Part of a small language model's weights.
Size: 11 layers, 4 heads of 64.
MLP neurons of a small language model. Each row is named by its layer, matrix (gate and up: input weights) and neuron, and shows model dimensions 0-255. Each number is 128 + 32 x the weight over its row's rms, rounded and kept within 0 to 255. Numbers have three digits each. A neuron's up and down rows have the sign that makes its largest values positive.
After each neuron's rows, "fires on" lists the tokens most often at its 100 highest values on Wikipedia text that the model never trained on.

L2.gate696:083094119124125116106138171083155168157113143156122124098116157124071112113112139154091138134126112121062117120142096164096141134165110155049133199073088080141132040098081109173157107100135143214149123125125079156115109130119130082158172101167106099166127121183111171126135108131127148090144115162112130061145123164132187163106132191133099112146119115083118092099175159147138096076078048136089131174122137102114123115108132183162095128125055132073064143188123076151140118130071103147124100116102089132145094170098124168115093130146170107141109139155122101146135111170096239134135066159140156104161150080113145107142134142102093054148109145139091138177149156098073086103088125173109144095121095104131177097147143141088087124155170193148130123079134126193107112105092100
L2.up696:113127168098143130088122091081092106051111177151145102171096106118105104137134085127109131100125134156129102145159102079165084155127085131125070149132132185160118181139124103085106161130124100115079131136148128149126157151094113161131151116114133070152118097172126136136092085127091158181110135101175172070144159152116171142173177111127164103145084071085117104126099150138172108061145131102123116115145085123128108154121156134141133122080117135118056145175149119156156168142185108094125123127094132122121155146115134162083160126135143154151174162106135082121180147175054217095149114092129116148155127085107144169108142125088132128183146022116141136150146212050093134084124104121120156122168063133174138061101136089116052132149162164140212171122135178125132140191145206
fires on: "6", "4", "1", "0", "2", "9"

L2.gate466:150125091161102101118102118105134120107163150151148131133097123135122125107066046122079090100180136112131170085124119186109150155150086098084135255034080141208097071157101117124101107130170140124111135143148097133103124112094076146110106138149076118144144147135077107110150093125080165085113103128122057064126094106074110149164092112105112105104089092172151138117060139101183115137151110107113175129160145090120089134135151138140083146117115110150102113180168141126135128088080148083119089141111084123125184127151117143092170134142070151138143101112119097085132147179110129233118111144131155059153104135142131162128133132158138090104134127120071065141142143168141077162125161109210133082141141059141153082122125161125174093136082079064128138119119131105141136124159178
L2.up466:131147148161108150135157122110131140116125157124162068149070086145074141186135110079094125138148141102096147137160117187130123104136121114108088173135125162129078122183119110125087096142109155081132140033167091135138108104110120117097177151166136114169096067153111084123134132134120097110132128113159113052133103127137163131162137108116092085145089125156132106143138117083193130022107073110201171121144158130106059137144148110091154136114116108189092238131154125144163150160127087077136166182066118135142195140044141166125153116127109162132170118131107118076100148106133150128112080160132036085150107130112166151125164095149172154140154061124140059141140126107147096149081162096153152114165109121177152105119140062136124100158125085093179108120129195158111146106107166
fires on: "1", "0", "2", "4", "ST", " ft"

L8.gate361:095173129145145131206116127128079102177079109112148154135129104090111094120176110111130148113102105113105111129131106151141147137155142134122188094085147115152122084134127142106137094172117139156167160129135129119145098221139136169173057145111064139116096147094129086143177096063122081097183109133089062108136190085166158140154107109129080141125125143084179047146146184171098153123152098146130171117158183117148083154148128096095101124131193165166122106163160104089167144153219188152185123102114155126141153135116148124191089158126136095121120125131089129137149138204094173118130176112181158160082141108049154105136176132136059137135091117108111124079082155208119110162106094151132165094092129098074142104142110140118117164128172156137122145135154171176189110135099160
L8.up361:107119144125076125124132126132197089135180144093121187100091117099083119137124078167122190140173096094194106107181107099144176145096130131122147174110148118128121136192147114159161103109137104127164124148137131134120128149095170176177111182165125172152121123155108132069159187175179158076192098132136147154134153074157113101077117090136091168138197068163134155110112146134138117119118112133121172133125134121097162131164122113054141147138186112087119090116109128059109086150131097094177121128066098114120171125113109071097117100172037157146135095144118228128103094087116158102165142087217133098081134158110158129174144095093138130104116108108191143173100135123141090120124179121111153121153172104095050085150109142129097119166075103078166181166105118138129122121092110
fires on: " at", ",", " the", " from", ":", " to"

L2.gate459:022153129107135110088091146094151137126099096164137122112101094154130151130169179103058186168172118137131176157139057099140149184076176152131103166153135111145151149082119147174155137114094140103119156101129149132147101108091158196101185136109134141160080180086174087092105146136111141109161115103114156148135194172094131113101149101107154158087154174134053130079144149109147136146129109136118090143156124068144195073142131147138089137176108146127106087127153130126163076076145149174094119207159153154133113125155150107114118075177190122154180115126125148121163134083093130097195130091113100173146105090180175086091166098081126168136135084094081066179153150096118149147086089095164140192153117116085143087141131084126080126127131144143163110104113125110188132142079154
L2.up459:000166140093126172108157125098144145164121170150136140142067080140135095129127129121100153119160127151170133152116193127110112139103086176085125090069129080164143085129114097183148196129112095142115069088158093171114113179158101135127129083156104065140160067214112131110133143123112151160128103140116133054099086165145150086126121146141162137155101070113121113129185071129209087118126101112124093128106121096147079154108161128128132144090092127108102176158123135146141103129151131116146139098118074145130128146107118150097125123160192121079128142146077114139158141151165188142116144154122144072143106128074128139169135112157118134144130106074133130121129171098126104100045184128138150105180124142137179084134127196110079128177159120090184144160126170205128133191133156
fires on: "8", "9", "7", "5", "6"

L4.gate595:165109133149149181194157128145137181121035065166122153148108081132114088090133163151121151090146134111179186139147081120108150092074149135085111166116114168077114090111193168102153075155193086158111151109105185151146186114154150110113086155146182197101066152103128152139121094158171148118157090129120159132149145108139115162146112131106127140131132073133069088140147115164149072135081203121122116134112102122100154064108122106165113113098133110067132131152128156122172164158151128145176126165107174148128180157117110129113165122165043161080124144141135127152117101154148161114154118183091157185137136119102105140124112111159072165151168164113087071108158109222131095164069164135148159163158164089104153137116172089120190130109073098136069113116148161123116091131148103
L4.up595:130048148107098134074103153148087153137072068112116165103130111134135173109127108143172088165105111128140115136146146111130132150162152097130111116136104191101164160128100094137128142133070141083164093114113107064140165158133156141181143106148081086101103099106133143215158146186087125171184126110124114127119082070121146132080133141116128082084114130178133093114120118168148119046172149136099128170147149151135172136148140158154074090153102126165120086041104143133111123144147165167126139113158142130128199095166127117155165135120154100078096146163126121133133100109133094138126096119082150110075185119116147122118134161123166176097103209065117145158178089170230161134088159127107115119143117066060147120167138121089108174179182141038192098105091130103098138115154090
fires on: "s", " people", " companies", " artists", " world"

L4.gate181:122102159144141090190096115103110069107180116214046112158106086144127128081065098081127156131147132049116156154147124148184154138140105104153132104136099096139146084170126100156113163123136145092158183129151108160124151150154122222137108100112066073174140132189143157042109132128080118121165109153109079072122160142161128144127085138135138125134155102122104106128107135135162110137136152179082150059096116150104117131159085085149115126172090094126128122118082113147173089160134066088160157110130134108112149175076064091100088154155175115127159174098149150123193152131165178131157131096137114113070155170117150093173143137136137114104134139104161161074125139125141120116140141091138097050124174136148087188080156181093132118109202126054161155151179158158135095132126154
L4.up181:081087110111145088192094118068168092100164214165118095149118094103107096114136171093172175080122100141159126137168139096121184051131081103145153100124120127094085107160115156129108103146135127050146114142161128062133197134129155136180177143109133102105114100128147128121201105168115150099149106180122132099110185067120080147185066068120134167128118155126150132202144183107074110163140114175084137106112115120119140084101144079080123115156144162152094123113128116109172143183140108090174093112182141124064140055111094118171080123075114127110138109101130060161155106113079164103142123106185110159191129096104160080125098109141166142114135094133096138084104162102151113084071093142104165107178159105069122086107100136123139121117104105101128100140113154176140132127102098
fires on: " at", ":", " from", " attended"

L8.gate819:154148152052106145169155115110168161120083128103156106167174102052099152131163146151109099121107086087128113145118132141108160174105101157201108077200103157105153096144111098179172101132106102127123105090127138030142146169117114117091105172135026104092134146133122194131156108135111170099171122102140148159107133142090144116135172131129163105123162126213025152114201082151065118144181106094112131133105156144079086144161163176190110169083153094121107178127106080133119153177112118100124119137120143149109136151092124109156121158164112106105106084111123106139149157136095124146108096054101193158086124094164126088124140118085110121145206115121057134078111139159186150120130154116187141062170127127129147152138135087090114140155141128166071134130133112144136109101113132
L8.up819:174081112149162081137130172145131148142133090135106132069125157126116109147112140131182160147141145150149180125135114117150088054110140134089160105195068079116131158127097140099111128168091170157132108086099153159107105106195177149095123158060128172079104090123071086170142099136184112125161157142129075136141104102186099090115135131090124075117137112087140182113084194091130111110129141172119139119072106121176137089039086140055131108170125155129157117083173165150172134109184112128174149084109138145152146095111140170118133100181111178157092203170116173089134112145201140158119112134098102105129125133093147113122123168181160126141053176186170135145126136136106169193119133082121070143121104174126089137180152124174109118118179095139111163167124193098121139118148155
fires on: " they", "s", " They"

L8.gate578:147141131091091142171096105061178127103088104146147130146102146109142203128169163151120099128123122124111140115151165103106119104075145082142104119164153148059121161171168119113137112140075099122139133057140148121113169105129122106148155079147104041138128151121111123147143119125155141194123128174085121151148110080128148115100108111144145119117102168171085102123135116105077030153119175133138175123162163122176135082124121097146122180104190063144154158114140089153108207160168115141170126171124153131153200024110079190126094142089109132152091146116134126096129108146110141065152093061067182166099068211177083105082164171111096164147126138150121121102123123124122099100128177146147147108152088104088122144157139172133133157189088104141088131135195171108158148120141114
L8.up578:174142119115138130123086151133111139109140176082171189082144148119088104116151170103113163099138145090101154089110145153166101116120140115114138153141138114109147110167189134122148129117100073130150170169069178098154055072106180127136113136135072069116129109077153080123113127133129130081088095104143133157143107092066130115144145119138123120123139153070125171157123079112146113155169147102140147142146139140099178130142092130134137097060124139126152089150182156123107119140218155178136058113161160151085096189084177116183115101138140164113062125134013204127124074093185147128184094120086141112138193167167132102086178181087123113160086142095106160158109120138180134167146175126131094100102149119111169110093105147076189168109144189166123119161088154136136155125172116
fires on: "s", " who", " that", " people", " they", "ors"

L4.gate184:078078078135184172137046083051115105112135090156138120114168096125148112119062181108138107183162160122135082127144158189094147123130117086144172150175098161134103084125145107102117080149103070075042149107158153125114138175151124171093137126126140108097191116157099113104090142170138083098183108120111133120100157107164072094088128119116100161204164120121115088106146146142104106133079129157122174073167180113169128115127116142156168116144133134123116130127202107092118108147087147150148140112134223124171145141096103126140177144118108127126216147130071117118107069116089149138134132035097145133156150182098067118078152092133196137079109121087111149120185145143126135101156135199095110163096120143166154107163108163115126132138085100114108126138150120128115182082109126
L4.up184:130116112114092117142162065180173116161108102095121067121124062071131106165105182079120148110104127128137138104125138152121127107134050132137136141128167109144118093141087119090123088142071145080113135172127169116127159182095140143135067103120108131124081116067088127175139144113052118131142088168140124122125180134118139105134178173183140126192125079135123139121199150157139205080132085121133156087102150101049150156134183081116117156134144136141112130080162096116190147168120145100100105136158113139134126111132091131215105168101160157119179137178166153162192144150105132113180136152138128146127173093115114126100124127101105098180104086133109230100084193113119056137066143097125150121097185124143145147090098123141166125147169151101111151188100141200170150116133069
fires on: " USA", ":", " of", "st", " from", " at"

L8.gate815:149138156119178140141111115120132092109136119099192129087081104100138181137168119086153094140113120051153115131129048141104168199148096137106098107100147143098164158145116126115133076091064128139130094132169121174142046106166218179128105115148211118141135138107168116163113163176158140109085106075162132134078072078118175113149120142127146140156175083144122148064111135152118155205117097116147114129155104138161107127126132049106114145094125118082159177098117147112098114184169185080150193159073131165140077119142139122143139091159077156088169088160083115126087146114097158123098166155097083094111140154106133084106148129155094108093112127083157160169167173146124136078148117173138123060078157188120093153123131100141090136082134103108126094130154167148132141140201123
L8.up815:103148095107096180114134141168054137140127102152193102065112129111120131141118132143197152133158174114203202124085050179060146150179146147125139133142127187197123162153148125124146086136099184116189113106222119140174090157149199146111114133089152127181132141151128173135097152137133094096114149129161147140112082113088158159133121140142114106139092095134146095095127079123152144153092122137113109154143146132068112109124147138090138143150142134100113148127143105075153107126106117084132114166036087174180134146156130086130127125138092204123138117132095157171095112160103127168124117190131087204137138163131140120190110162062119099137040147084174156178129186163121162129151148131117133126096141220166147151142144097135157111121103072097149090118141129102106095086125155
fires on: " |", ":", "-", ".", ",", "N"

L2.gate700:108123103132113127130188104132142105110130136170146136116116144138119116090165171138102168152117152173102140173135154170237142090113097134090091156106128104139152071125142189133068144124133053138081165178164137108129123147124123102140094053143083117102134133180133168101076087171073171104166107111136111135093168080118162083124163143147147123099156147148128119092114134157132189112121118167117125107129146127176105111087129157101143143108139160187124169065172140092124058152132136040125067158123091109088158128122154117109189173118097118149087172175165123163114097090140148100086169131147145066074143140152104157107069179133117101084124176145141093079143142089157126074097065132106141097104200115103109124149144117084126118130114140103192123134151018166162151184112156
L2.up700:145096148128179127131125148144129107177113144112148195104130126114097150041118157174118129186131158093124147083100097171176171148125161116091207103118134139135092090133153163143164077154139142132155153186093077144063111129191101134171179124145133162106124150160155147103169151104111087109119179135111176140135116161098061135134099128126191095129053161169109165144127099136092098175165142134118133118170146089093134141185097122175098122168121122109188099158159159090127170156125127186105139075101117106154094139124057136105109077147145093107141080147170112146188102137153083123119125166098136148103092105137115118105078146208172115115137139128119204177099113136121123121137109091141093092113151115097103142124136255119214132137106074106112156170142110169129181132119132
fires on: "2", "1"

L5.gate766:144162143177132125126115131173146138068097072101123110148129050110148139103109130168105134090157133179167138079107126155154098135146089144186160110103166174149104143109167164152116098079063200149179141165141154087136137139141143125118171174187141144093178153092141146107195138127173150104159126161127096106140149178163114126102184144124121137151094063101116094158119107089065133090156152141151105100147140110182056096132108131170090175155123135116116078149090125100114053185099120121151164110148141168115092109175148103177106097100154123112177126142130137117147160114154149151109126025111112078058119075121104130172147202160173201122134146231098097156119083133087131106144129091153121092129160137142145067128131156126075171135118147148121123122162113100083149147148184
L5.up766:171156065143096157113149131147110113149140141115101143155163056128144174164129115134087132120150072163175131125126127141086123101204098158073133123115116208101183110161140123122072108105104101119137193112143185145128192145127199145074139149182149144106205082143157108125139114099185147192170122220166160136108126165135122159100107072070147163183173091139111145111112190137170118110169132150117182182120137145141066143125094101103125125118123188093077128118147125107072098142073113099094166117072100167126117142115119116145113163142124154154154139158095099087103111120127101200120091102087113080113118097143109163105105128138076178188101054187125159117093160136113118210128125115150184179158168111148098143091133099144099130134151113141146122141100095100119102099115152
fires on: ".", "\n", ").", "\".", ".\""

L2.gate421:128131128110117095183143115093159115106120152110157157135114156165121148116136129134121182154103109045087113060109171192207128144131127149127145166149098203089117091148153087091127137119146125128163098118104108113166150135168126062049188148140121113056101177104142148106178139095116154061143175119110104128108149120096129141125147078102201126156111129087051148060136075145101127110134141113089095125157161111147150127148092107163120081145144141170084141173067100126139159134075122138121101152127183073138108154064153195105116169064047097139119109114114083122088115131099156104128086158157159097195182096149110118116087149173184098122169121117112148153168104139142126128191078100127136206099082140112160113052171144106121154146133155110158152138125096154124162138136137
L2.up421:110150148137123114172166147159176134160106162133136136181107075081128114168091101119109132102107126128126137139115141108131076169132123139126040157061139168113142164138131070129152155129117110147144115157162078104175136129087052088109138142164078135167159094100082140123152129104137138140124170106146131130099194164090127116097141199137108190097125116076092088128125074098116096117144166131099130091119221115117120137073189120130083125129124132142069172153084149189103162094110147126152130131143151115114144130108075184129131140137116168139150145139063082142104166125119194128126108103105163186197213157153152157109142042132101156191126140120130114131137174090132167143075096057152130174161100222134115068107189137152107168170160115091138195125113130135151125159103140
fires on: "1", "0", "3", "5", "2", "4"

L5.gate910:122111218127131170098135191157108105133159113151150158162136120065103140133141104077098088115133065122134090195056151079185106144124161103183158143116119185158098126153137104141104156139168168060086178148103119112146095137163135165112107079219182138084168053136130144143135134141112121157144111143075122103104114179151155131123121116130116114088126147072146165101123126063127130111133146104095117107128092085186170126145110162150135163093124168156103139071086087051152092087088117115123114085127154163125148130127146111167157112117176109148112053131172102135052111118076207122085130115097130134120137157123124131162111143084113117123153135120074142083151133143125154104131149149147123083183103069171160167125156126176166070118129123032087113145093128141165110141184167
L5.up910:147106169108146123175139115147130121129155125149191201108190120176158095114144132142076136118056136126121095119141090165155095116118164091188085112137167072159105087155083148049119115101179134144112129171127149140144070097105167129137142134154096067170159109136159143098115131155117122162126105106168114142088172104201072145193085184190133094072123169162176181127158127129140146151136071138112159102139184144112158165123137191140139166142135130094138104100075136114144122157122131129126189100138164150133103113141108116122070105159135099101139150134113167158115086162120120162148073076168122124105116098128014086121133110136093167126139126117172156148088174184148173099094118134149125124130109121036074152127199114069109123156066116204135115134081106132118109086128109
fires on: " of", "s", " or", " |", " /", ","

L5.gate27:111144109123133142080129165104126077100154160107100146132149127101135102165159149101106161106081139136141106171109073125111135166155085131137130173076162170171102135111069085127113127098099126165132049142150072142161196083207149149070177089090092110083168150176175124099140115138115153149101111167136077098139122142104103130119096159106138130147074051109195168125101131170187117091075116144087116145148083058107163117139229178072143106151140140046146086093122070065107097096070143136104132107149136163103159104146132090132138114146229110075168106149119115138147059149109120108147180141143093116097148130109188146137136157134089165137116098120117118116104142097156136178149135133126155095182125082109123125115127153137114132145185139109091149145168156142081111142069145
L5.up27:097133118107139110119097172116180099123113159174128119152129100152077156152141120163140111128137167101137136177199129163175128174136145120126132092124132158119120168158100060144109155112037096114075121131137135160124167088192089152083151116097091129109128115163080104138094084205100142145181140160121134150154174187103130164117124083115154161140067103116112108136139159148150182127094134092097113176117104123089183116132148153151080094133110074102117110097128141080151086103113124116103113134120140131122156108201178110114188150151198146105116047145140102134134125129166151155099055149097144109112163085139193175059108137126153156121100088136069141069082118161070125091067134157159154106182127060115172087106115148146147187066168124083162154193151121140073138141132176
fires on: "2", "1", "3", " January", "4", "0"

L2.gate749:120108114124126130093117102116072163109100173108110169113086107135141137094116187095150115172126056102124146086076123145177137139168121121122160134111078147122145062167126144176118162202130155163093096132102123165119169152088100106109186098091120124105139166127114091127112106139132148186125187118153106108126093123139134082104140140156105168139135184132116127144143122132141162208184093161068096125171106056147134197136158081175118143132087119142187133103093133076112173159149114131127105115134167158119167158189102215077096175110108137128083090134113168107091099084233117143071102137120166173157119097162121149134102188162138085158156147145069143115105076149155111115167157164136150157116172220146133191156116171116135130139145133149122080141141098177132137174086087
L2.up749:119124159161106135120125118101114165151108145103083149153123046124085117081114141145114157083165105100132132084154149103154167131147153106110179165073140144158177146139140119121085177155130170123115135114066141140168135087086098161093131089147149159169122065089090120097146129114083115154148116104157111103096102128163165111082105097126143101090141158117153141079163125181129144149156104119158023137094120118106112145114133081078118064094132121151139153094103139114164150092041124181109152072167165117134175151102188128054090145115109183091126131095134165103158030087153150114109130157044130109098154145138158125078054144140118174112166153124080135085141114177171092114157107140150097116159157175144146143075085177082094085156206161136174124084114170121123103142142160
fires on: "0"

L4.gate76:093114191122123109166096102119100127126144103159110141171132139142133110070152159131159152195163148188172154152104070145170126178115100151073149119141144131162125100141142167178114064139130107152125164171077139097085169210149168126100103139088124143165174126109162115168194081135072131165068114157125161125126150071181145164096209049145113168152170178147119053135172161106153157115117082156137162131129125105180152162111162091106056087125174092091155113151173131094148155144121151183147079154119083143136136135144124137096064138136134148088119079171165091126114180177076154072130159172119134121127127140144132145120089159145169118128099106113129155112167106114087164105095118115126094083177119117130106129195154143102111116100076131131148144184102067157075160175138144
L4.up76:099109117066153137170070126151123113138186121181085146111147126167087129111094167155135176187124150186121133145059151130137147152170179155128098141089193154140125114143096142101128079096144105134113158070086133131118189179122131128095097108047090152090170090080118175131172080080112157110133136146095198128126203150079162171107148107114184128151180183087100086139148144114150102101100058114142123149101140116163112158111139139104098141134172062109165110146133130118124089122102115156143041085108080210158087172153152113089127094111104112092211141142141142136102144114122140132162161144145123159107099085188107131121059085151169163108090095135132129184103141173103152137137126097076102160132113095149097149143103159134159139116142129081183162127174096147130168146086086
fires on: "2"

L5.gate332:172098210064125169112077097179177145179087124098117176122104125098165081101158117133089134140106112118088130124150134108189103160152116147156110072114137116148063109119150112165161129096167154146145143108113072179095178138069126125162179149163160103126170132179124134148127117127131117112165136106168150193141129079192088114086112140102141164109173100081161076095110135182089188145127162182116142171171156172091117127088079116081150128120119117171179080116123053118147122093103136089148168147084138125122128198056108099093107168157181102158144180133173118134185094131129166200101121145127160091128077086110137111109116132173166129138123148144157099152085157103105142162154093158114084145120100166075049084152083127110112174087109097101103132113147115141151086145114114
L5.up332:118136146119133092130146159073193054197169129159086151105167082174143125125131108145162152135097059090110149134101057137186144158112132148164156115143154141148117137096101153137188123128106091092184149128173135128127111140061137123138101143166151149147108076128129079159145160104129130094113151125142052164106064148110131140071114134142154091128136097117151191128160140160194081118148115100087146183103102115117137105117097131096128205083132136104146119172118112090119140053171070151121068098111122102146084199140159098178115144155099148158180216180155169121096148126074141056112124189138158169146139079083118111102126104136204143144117158104126099129129143120135136185151106095125153104154140163118106103142162121144197119085175139127053121184107076136121093122141138
fires on: " of", "/", "2", " $", "0"

L5.gate1004:141092190206093099122142132137130116128135111113114124095114116125167133116091121116117122124200146123155110161075111115140104089132119126181135091167169106134115085155121154124146197139130123092116064130149157107200163193158144108117118111078099127098126132145069090099151168165112047155111129121144153127045104140175091144143147129119153154056160112047142134130168163159154130171144072076113146188108161108122092151174108146121153112129137092186156120147113150157151094138127090149089135047138101124108156129142127151101169141133128104124150118158104110121078067176133151081124166100151149099130122138105056145149093127175137159108093123080102153116134161140167137117206137141085169112170153112081127075160121205118146164135109127170078127127040046125117136194158053
L5.up1004:172172151123128105170134219146118090105110131108119158151080091103157135096074144097141154124030126128094128082098137160157172109164145076156188093113158130080149138121169080132134133150105154102094116128148092185125151140138114151149091132120076110103087084098090135107122146122131104154098138145101094101060069158158138152169128093178153111104110135120161159086197076159139135144071146163117108130135125085117138202083130126177160140109137078102119153105102145143114146090119056151142194110125200129120147140150141145128133157091113166099135101112077080099097096178120116130092118118119165119175075147159073133133125152100130106100167168192149080135140126092139123068160157156074103089067167156079062182142096123181150153115129141147228165160118173150164102107120111
fires on: "0", "-", " N", " X"

L2.gate904:125108203133152152152128117152162149148107174160194125108139128089141081153143138078124094084131124126105158123127121159132163171132095133128101153166147124149128138066141111154109126101077098207113105116142105075125093174150094170142117142144159136204157104077062147157129160153120191146140153140150132097145099134137114116126141152118134117117066123093125085114175144147070152180100067155120126108188165109137079137086074059175154125083146122106088209065131131067133159149169152124120136106167136127132098167180170069173151190130147153095098101132073099158171085107137086147108157073147089038142115171096139145103092113148138112141140158159068147149197105147086126094104123116158137105095154156114094153148165157109065169077117108119159122082125161187170104140178154
L2.up904:066131142144164112085104129145169114177088118152177110126125133105133150180114182063133141098090124137112145149184117162080122090138096147154108123142120144127164183124125048098105135146119114175071117101137094136062069161137096111121142158141079128176111121060151137164135124106103155177080120102125118104109097162126074159152083174155105149069136135105149071130134149131100140057090114194133127106193111152096192100130083113152147141125167120175146184095061109110103140127189130159125191118164150105154128156143064107138159112134168139023105145116101151137173148193143142086134136135112060109147100159154120122125046124141193102146148161110126084106101153144083156060180116080106106085078147085157128120165156072125080103120148117181124113123141142148121153100137113
fires on: " William", " David", " Philip", " James", " Michael", " Brian"

L2.gate971:108082121094097105095148202151083170153129093160134133146096123145100122153140126117100126082118095125109081137122115137108165044125155039116154136104099099139100129125144164148109118125124130198138181080170103144205146109112115094165145132137180114126045154100108197149074128092103075129098073151186111134130113160164119144153123137107117140169129109119082130159157130181121140098107158042156144157083161141076133161131137139102112188110193148128124133133084182104186047141078098074033137090147141184130104094116111108149191130140136140137130089077094112109115129122106116133157154130167143186167166141140124126196134146172108119090124068155173072164087133129093162144113119099115196149102091101117130129096138111149144152081109179109110159128092153093079140172109136
L2.up971:081142119091186126091150176200091149135105077087113151152113079154113122081133083084163175170126156148114149140130137183116114096164124104115151117079120130173137073025096109118055161113158122146113180133125090124154157098089119105195151072118145134142106202141112150154148111108130082150109117073103116082114156151117071125105059120132151147119102090103165155130142178154101097122136146125178119165185116151126075139187085067139080140114161176109132101127132128107120142162079074077089118092139129133113100075173130112149217150152121084094161150133099101129087141158169138114124150141106119181114125109123144136165092102140099108051106121153140077062074168118060161134136132113131122109107088073095213133062133106151156106090153140110090168120099125145141145130117119
fires on: " A", " Ma", " Am", " G", " Ca"

L2.gate44:032054106171105148160049128129142107121134127153090156132085112107158161147143157130157080152095153167151192129157138124136137112116121090095099119089108144081099119117111114180147170166134132137095110156154142152143153124092155107138136157182096104134123152087112117112075090131177047165089095116088125128191118171154083169091100090123172136110105072085125132168102142145153149114135113139161072163085152114101138102155143107127121153102107132132124155141134091134129075119153090120063186095105102108090092126140107124127126092107159199111144122169073132092184114097116134166128168104149109123140147119159178032172143084079105145051130110175140088212100172098105075172117168136111078106160102090134139073135102099108069094144176108129069133155150152144077126085134185
L2.up44:058111128120130098170159129142146100101099165110138192153164116111069157125123071028207114135158148122115138131160077109166116170133167109118143120099107153114128148107052121178138136100095062105144168155181120162133138136124072160098152131162135085075115177138163152141084120105157128163132097118158057127151134169161054097114172143106120096093161118101116164106155146109156160178123126158170122112171126118112139197145228099133095107162171135163120151120139100133089173160125098073150172112127100134147097080154112077157105114166163133114174133127127159102114129091126136131147114134129061147104193142116137111141113077159078123110134075142134093097053142147116153129123130098144089169138092137116116106123195085151129091131132133105145238059094148112062152093142100
fires on: " Ma", " Go", " Am", " Te", " Archbishop"

L4.gate178:159177103150143146180117157153150128056178188104122146130149104091129160155107142154142166144152153110133117100119128165141124126153136114132167133100153191109152197107118116194136145092073126070129151065116079117152109132146161165087063116164091093169153106119161152124115162077169146111085149145167137098119142135135105089091162102152106242043133083124153138093108143104122126111143126078155198123155113113128090131127113143127108094183105104104176067098127102122080129146089127116144186155140137147136096189174096135141146151152133132128207154102120098144133138187124169173131119115145150084112115132110098126092137172099164156151162093100151138133060124115130076068124140084052174150107101100123121188129134150132212142169172109170049116119118113131138112085097207
L4.up178:121125134157067093133144138127097086090168122129110175117101106117137156179143109148131113083152094145120119129117165159070142153114168127142132146088176187142143162110122108131115125100041188081160175139134147119165150127174102142148127138120107133111139142104121156094156113080130169102176113204111120156126106077073104161118131094070126191077100087173129132118175067089164125099118138123124175106132167127158154119111110099191160050155123128121131115130156105166092104163090114129157159183091113168193082109165120098124119130146085135127181156083117121127090129199123172148075095117113115095097069096131093120160119116112146149149094138113096114170102167171115158135162141120125180132153154147092091254135154102156157064126146028119090200135122133160114132112091205
fires on: ".", "==", " ==", ").", ","

L2.gate550:099159179163102079126137134113149133093135145180117117161111127103184164207136197132102135126154164153129129172126058118086096188189137118114116145094089086181193138071120130110140150107110216121139075188196100138100120123117161110125071073171096109181162171207133162102097180200152171160140133110139162113108149095184127172123081094132086122151068128151129177121140133151072133067122090183092132173181116129124109097143140195180117127094111161164088128116130131204104118156118145162128105078126134114096101131113106131149166072134137131138132078081138097147112141176117132097146068102133105155130167151092102137125115139109160110156101144164097106131146170122208162108087178098149113099147149126151143094083134156084116154140105150138131165127135158150151086174093129
L2.up550:083122096107116119129075095142185151112096159179117150102111085107206089167149167139149113113161130139115128134130116140098154129159111095115129121123164089128127090058159042097106145152115117125150104154159125125109164128152161159220112094153140071165129173196144111170162118186097107126183121124123168168165136116115160136130178145125119163124092115110094165113108144155105129099127088158120149097137165089134117102118100151141153139170125132173149215118156128101098088170082141108138102165165041123122129148157155152166183144095130146151081091117164153118119130128102201093150175134102150185107078156120159117138118137097176168161150065153161171161142107066154063149072094075117209118157115176204205139127129074144106071107120114079105110137113130156152130186141133
fires on: "2", "1", "3", " May", " November", "4"

L8.gate632:097084124092099110062175090158139186141222087139078133113103183089138148093151085120132136090096168096106112157144141127116067109093146153142108174123149130163143140164163077109069113119112180102108124135077089133131125193134112158113140139134099150130174152137153127131096128123161148207131101131182118131204092093145111103156075062121122160077156129166130068102105097066132077162125123089147125126156133112062118140086133104190204081080160152124073089181176106132085126154076134168123141140132133132142117156121144099119163114115124107133121094175147152151081102131085203139172134123067123174127126166112165180134178120177122086129149117112113168086171174075086142135106098161131092109144145110188096135136084099095129100112131141183132061125098136099149066109122124
L8.up632:127127105130137126114113134061168057183139131108138157151167086101169100100089131142111112131090067149137159115165099158157155133092215160133094124157098172153106198183126133136144133122122146096134156140097087141161099185156139125152175105124077150124127162174101153130197132128083057069105165120137182120136145152139141131168109128119112163112092107167190162095166125163057072065123126154088149129105118146118167081070128096194104180103128119130141126091104145134145143111106136067081042087129101145138075059142111153108113106168128122130151155128091088106103156086028087151125074202176097110061179122142069147182131114160166168144107116133107112133136129146112103156107106151144146101096137119124142113144192100129085176162134105102126067144149129114122121137097112
fires on: " ", " |", "0", " of"